Part of a small language model's weights.
Size: 7 heads of 64, vocabulary 8192.
Architecture: LayerNorm before each block, learned positions, biases, tied embeddings.
MLP neurons of a small language model. Each row is named by its layer, matrix (up: input weights) and neuron, and shows model dimensions 346-441. Each number is 500 + 50 x the weight over its row's rms, rounded and kept within 0 to 999. Numbers have three digits each.
A block is one neuron, or neurons of one layer that tend to fire together. After each block is what it responds to, as a language model described it from the Wikipedia text at the highest values.

L5.up205:570528541468517525471412500513506517477423435430473506477547577560501492468496489523496554496428531563528548560543512527567500470526497441422455498480458468457505427432514520532414405532474521523498522371519454495440487557448491467430481536606419517521477484492515462417421457599514535448
L5.up524:524423570445472478430458513503581558529542515480440537539489460510500455471516467515492524584652496471536519518548488450537553582556574400488474373566518477448474499491517527491510539454518518526430528450471507503496478564426485525507546499495548571543469548538498480493442429491522519536
L5.up588:403519499525393451530474408478546523556629456577487464478466612546492394557519487577499511466558470461452506476505417461490548532431454519579583486571457372457578475558484538503443458447551491577521450516569538485496491545458519448433537514577497492492472575553517509459452481539461518464
L5.up889:566494526502517538497537524463486531602579575393505547457405607524511512481396495505499536528510497460510423458586422460483571413569457447559463518411526476534514565394481578478465452569504582510505540535467418518514533498465534469476501488607509511521501477405452504407455446473457502521
L5.up1047:562529556577477606430480509507484506551432547501446437535447545554447481514514572626505473484548510554495495469538431499504485479523484456505495478539492484457523538544505534412412439447499544507565558493630493441557520503465531505490515613535456449476561528506509535466455541502437489546
L5.up1172:499478513479408463411445583528490498549406545408463465477508465501483484452466493486507508423420442563502545583499519472498526556573443488431510491475457438464467504457497535471477544550513554512452485541464482513414470618459516498436517568513453521546429487486520348452455602454442537595
L5.up1352:503501526499571483418465562538493464429384512527509522458478422484425447474497546497559383495448459450478555489548422534470532560572533511541549434548532469501584372489456455470498470492487598587384551515596520540427502549458482480546475421507532497429541496510554445512576489566571446541
L5.up1410:440506525513449490567448439551477528571560520458585432471433524521462490429436487568504509463464494478566455453561475465527525499524498510503458470512480449532598490514574477521465471443459583526548558503493498557444510507450558480581432417461429537511521440544538581498435518618477512401
Description: Paragraph-ending line breaks. Line-break tokens that close a paragraph after sentence-final punctuation, such as ., )., or .", usually before a blank line, heading, or new paragraph.

L6.up484:480509440457511473527416409587484519566522555529479483504495419559527403534504585440491491509560417638618498548537454375471606504505491468538504522558467485600532535452475480478529535478524452491560477567554481505539390576514492523525488435440525490435479632478433500458481509539559442462
Description: Pre-verb function words. Function words and contraction endings that come right before a verb, such as infinitive to, 've, n't, not, had, who, that, can, might.

L5.up192:513449466465376526537508463624514554471532519554465485529610527545512437528501461480469530540487516505464550492530488393516481653489498523510482495422463425527406456489450523463485496455457436503560550525530468483542475494527541398506505469459436559466441595377579479458474431511530393470
L5.up270:481440440489407474524516428481551620508553526552472426456450495520516475494544535489497568526495511518533504595517439403523502539472539479442520528566491458428507549431571554504391497556522482517588565554538619517566547627437578480411557438516396445537527430492538488493459539507547449449
L5.up523:460441532513515446468448447585466491514530513443481501483455437518520444514582478509476549529431540394529510513569445508512513526462439457521557518526424421501429514508520538521489538419504408462438442592454475500460531539545425530485443510536526496523444493502415610463547487472458485521
L5.up548:489461456511513515605399452488534478483554570525439552473495480510510516465509483459546508458422468507561425510518493488557566487517417524471582420509523517533494574465492571488486474392476431433496477555618451460495521602379481527469450500453478537533467556584524459490620525550406401487
L5.up697:440397431497521555463542380517484447452506568460494503513500483537581409480493414495569516439428650413490510438455430464513479459550519625488538505510446504502537489475517502437549493457487494505597498477463440457431528530548505444529449542542546444452454464483484511597562561481474466514
L5.up961:580508485461526555483504509563539458396497377421522475581451432530432518496490463494562477496544532573497624550476397441533436443556434504495506521589447407556607528463539614544388614389487451486486518549467510504528522536497383439474376440544488523443438504466542524514519440395510575497
L5.up1251:523447548493505472410480460482488530580543542456516509548495494591431477465554489488521561534538543528511547436474519466472539543430620568452515446462470584490467432447557478522518533488515440441478512456585554458455514498484543418485486497449554491532502504465450545462549398550362487559
L5.up1340:476478467445515529501496470538499487446536495504569467485510494569535486580457437447555476545468520462558443564596460547454591578496499462464579442476570520549554455509426496441488550392547481541576585420463430498556557571427484452504607568480443553492470520538477423441575503518509508500
Description: Infinitive "to" after verbs. Infinitive marker "to" directly after verbs or adjectives of ability, intention or permission, as in able to, decided to, asked him to.

L2.up189:441502539542479496483511509525509496486444513430458461487447534505420378439532514569520460464502557521514442552428398514492522472504614574525470505551550449413637469579538520459496522585521473509530552566535487462369553451524476485461487425504490498532500526533518501433544564448550606472
L2.up213:512537577594474457506557562614586491573564529474510465529453595538438479579500555529516477429460513528556461574408492466583545539523465437523522456494475480459581552488429575521418483580512433459507420616420496441524471495482457455453487434447451556483585518529554509516456413532496610557
L2.up284:513585518450487443449529546488608470562414512516648523444504548498483554494492515448488418555493430593500477527551439513531590487594617514517523444488530493531422510530506459509421441508522543518542450581518425529495510525526425486467533480525438584514603484545505544447446508520480581524
L2.up420:522539572465514458611495516545452537432542515517431548551489558572482518445545540515446592421525509484483452542431471558516500518540521539508493451492436431398393476441504486528506543491418467551380532467426500531490493538478505508499535470551459491499453426612440505458564578434494515424
L2.up422:452474482504487496473485508572393515485544437522523552504493544519449549491471529490517581578476474467562543462462523450571533443425504444465476464556502531504476488468516506410461483539562396511378531432521504549411545408416537508436457399484514477478420444472491505460496409554500508452
L2.up778:478514488497499513533457497521482469514417539511439525524459550590480488476497548470575582442459473569521581424552452516558500478477411510435484537477508427392461435504489559596399522489437462552468618528481512483545470514471544493539482318541578551355508509517489430526442535426498426511
L2.up1076:395524478536493483530485527431572541492517548526474618450463523585484525423537613479545542522482510510482545498461542522465558512483482528490509523467495460445475565515531532515569496487441534545481489503490404384473515544554415398500506365471483474578538481458484488579365555510489517559
L2.up1710:405545568557573486541478543498479548568540473560531568513383468571476469526528614380525507500489478437487480506445387439527524563582484615484504501545562599448391450411421592549535486492466578446485503499499453492481440405446523423539616480555480537398448458600555449418559472483574521524
Description: Paragraph break newline. The second line break of a blank line after a paragraph ends, just before a new paragraph or a heading like ==Cast== or "In 2005".

L6.up1070:455469475423515470538412465500591478478460517476498440603397417469408494489496373570536533495444481471513404590496579531534520516557431547473392516494494480617483580531511517456426435507474469585554464588552501515493512541475535488440470467520436525444369497426516533499462558479414542499
Description: Paragraph-ending line breaks. The first line break after a paragraph's final sentence (after ., .", ).), often before a section heading; rarely prepositions like to, with.

L2.up139:502532441429498527543496438552460525503551564525520536493406564527470524472530504505504503492558515574546575596518455579564526526536462492558449543539536539539413477469468541545451463559471519548471447453571565453496410487532508537518454487476505501450571497499463517480645490554504426564
L2.up804:541547464556468497520508555512578561496507589565534544547523544520507490427464551474448518390527452500555611489523439519482501493516482505517537436520391431572529469590420463535494550538486550559547471425487522503522490575577472560523403434567511485506484520545531411527561496509501464552
L2.up867:591494582441541535466470457504517508522453520459601542414465478557519424555566450443493441472518467534501569462521397519551406441479529490435512440461532487567466530438382530462424463565523413539445505491487541512489459563456526494471563488624449439530508554514542520600471539496536505454
L2.up893:470502437496463428503505395500513506385423488555439500532467483429555502485496522506520503453512497557556470452529504535527429442570584516547517487570510480510598518461517483574523445514522545600472465403506534560554525547465519400564509494503367559501392494619601519528536505517548577488
L2.up1073:537482460641503473490473452443566474523497436564510543602448583477469579447497628525600419545490439534468528517635407560525514482621585517507651518512576566512464557418459525521601536527468523493416463526504525438531480587508564499521496518461411514537519495507451422553478487514405558570
L2.up1194:510458425492526515456499581519511490527416473519501490505529425586503540455466522456423492460567446573584553522514398519468575557488462430451496479577444524545497400595531442545512501513594454431606447442510482488421520448429574478560512533447481514432468366486506541584443619514520512471
L2.up1386:464540431536501413452496568444462510492574408566520426506457618536461453543501490587489451472485441514576509588515527520480328487444587458533536505590615538544483393403513551474501464516517514529504404487551399499579558444440585390482464471497433397446526567509444535492514487568450474490
L2.up1707:421469511563545627592525518489464504487457522585433552476608503547394552499435496459525642423575533557554492642531411476449397534469487536425488428502467465588569509477517519452466515559531541512476462430484518445488414515507519514519490425514450454478468529535418464555510585545546554490
Description: Institutional name connector "of". Mainly "of" inside formal institution and country names after University, Department, Republic (University of Cambridge, Republic of Ireland), sometimes in, Grand, professor.

L6.up280:540488507534491519426509494541561477406444464455552451380477491614436502504570612517495488421561442436450515371405517530564649537472458482476482497484494444542459456505395455443545506488497463560500483485491424432507538492565555559511522523466479517540541485510558441548533432581485417465
Description: End of proper names. Token at or just after the end of a place, person or company name, often a table pipe, "in" or a period, as in "Austin, Texas |", "Arkansas, in", "Springer SE.".

L5.up88:595543544440379459499521548503493509516393535453517434587454426507402433403542557449533487564493464615401502459451531485504385538473470523531545611489478564487563517522473507425572449450504469549439479508503678500424496407410431522480480380550482451418534454548482484396469567541493473444
L5.up206:546502516485497446469521510527529540457569430507436528441481438554543411544451517450477497624502474502479472444522430513419442501542490552589499526483462490482459495537520525472519562600474457490545530471540557451460451539486489552517490429574518556502448455461509523608519539502444536580
L5.up426:583451526421457515437505488374501567443346545559503517460528568551470554540560532557502455490526544570455494478432469512534544552500498537592511598394462542585504459520550512435468495496549520527498473475583497510514489478510384556546460457501516482558457485475448511618523411511552559621
L5.up507:559561544517447564471533515535551496509555431580525510494527500499530482485474577532468437527517465487545554447521510474446635399524537536496571459493525482513479541534489484545475548497556499559578430508524567569493517557569488451517458532564500520501465524423523485537500492543572556502
L5.up953:560548489583472551535484492586538444494484496462510481556453494544535523555536583555493516377473522503421490488511453457400442492571525579560512506505416576431543555484475622418556497491588480503442545613568512394494530564492549534458486510482467461543558476483408477459476478466417515489
L5.up1386:440510512484543567532467610456477523457570431506407463429530412564459543443573514439549504419555477420494483523509539510515602408480635630444473540501498549460480473570569471426635461414509437405550592483536498589434545475466570497447514447500486521528568513427497491488536484538519406497
L5.up1642:442544516492473544454489493418527428506540621484499492621398605523448537452531480562554487419520531472505540508539431480551538516432431505471508545507496457462526427508585489498475510502555626520476448544551611569428531534473451479694564480543515522502622512514473593503466516500585426486
L5.up1649:510525410501474512594523456459506514546552456556502485579451467452433497558538555514602506420513491478472517528592476583450564531511610495644504471502454476402469374443458515390506531413408548550464442536512598474453461533442542518570529448509378481501546456474503524507489542512539600505
Description: Inside place names. Separators within multi-part place and institution names: commas, "of", table pipes after a location, e.g. "Emery County, Utah,", "Republic of", "Tokyo, Japan |".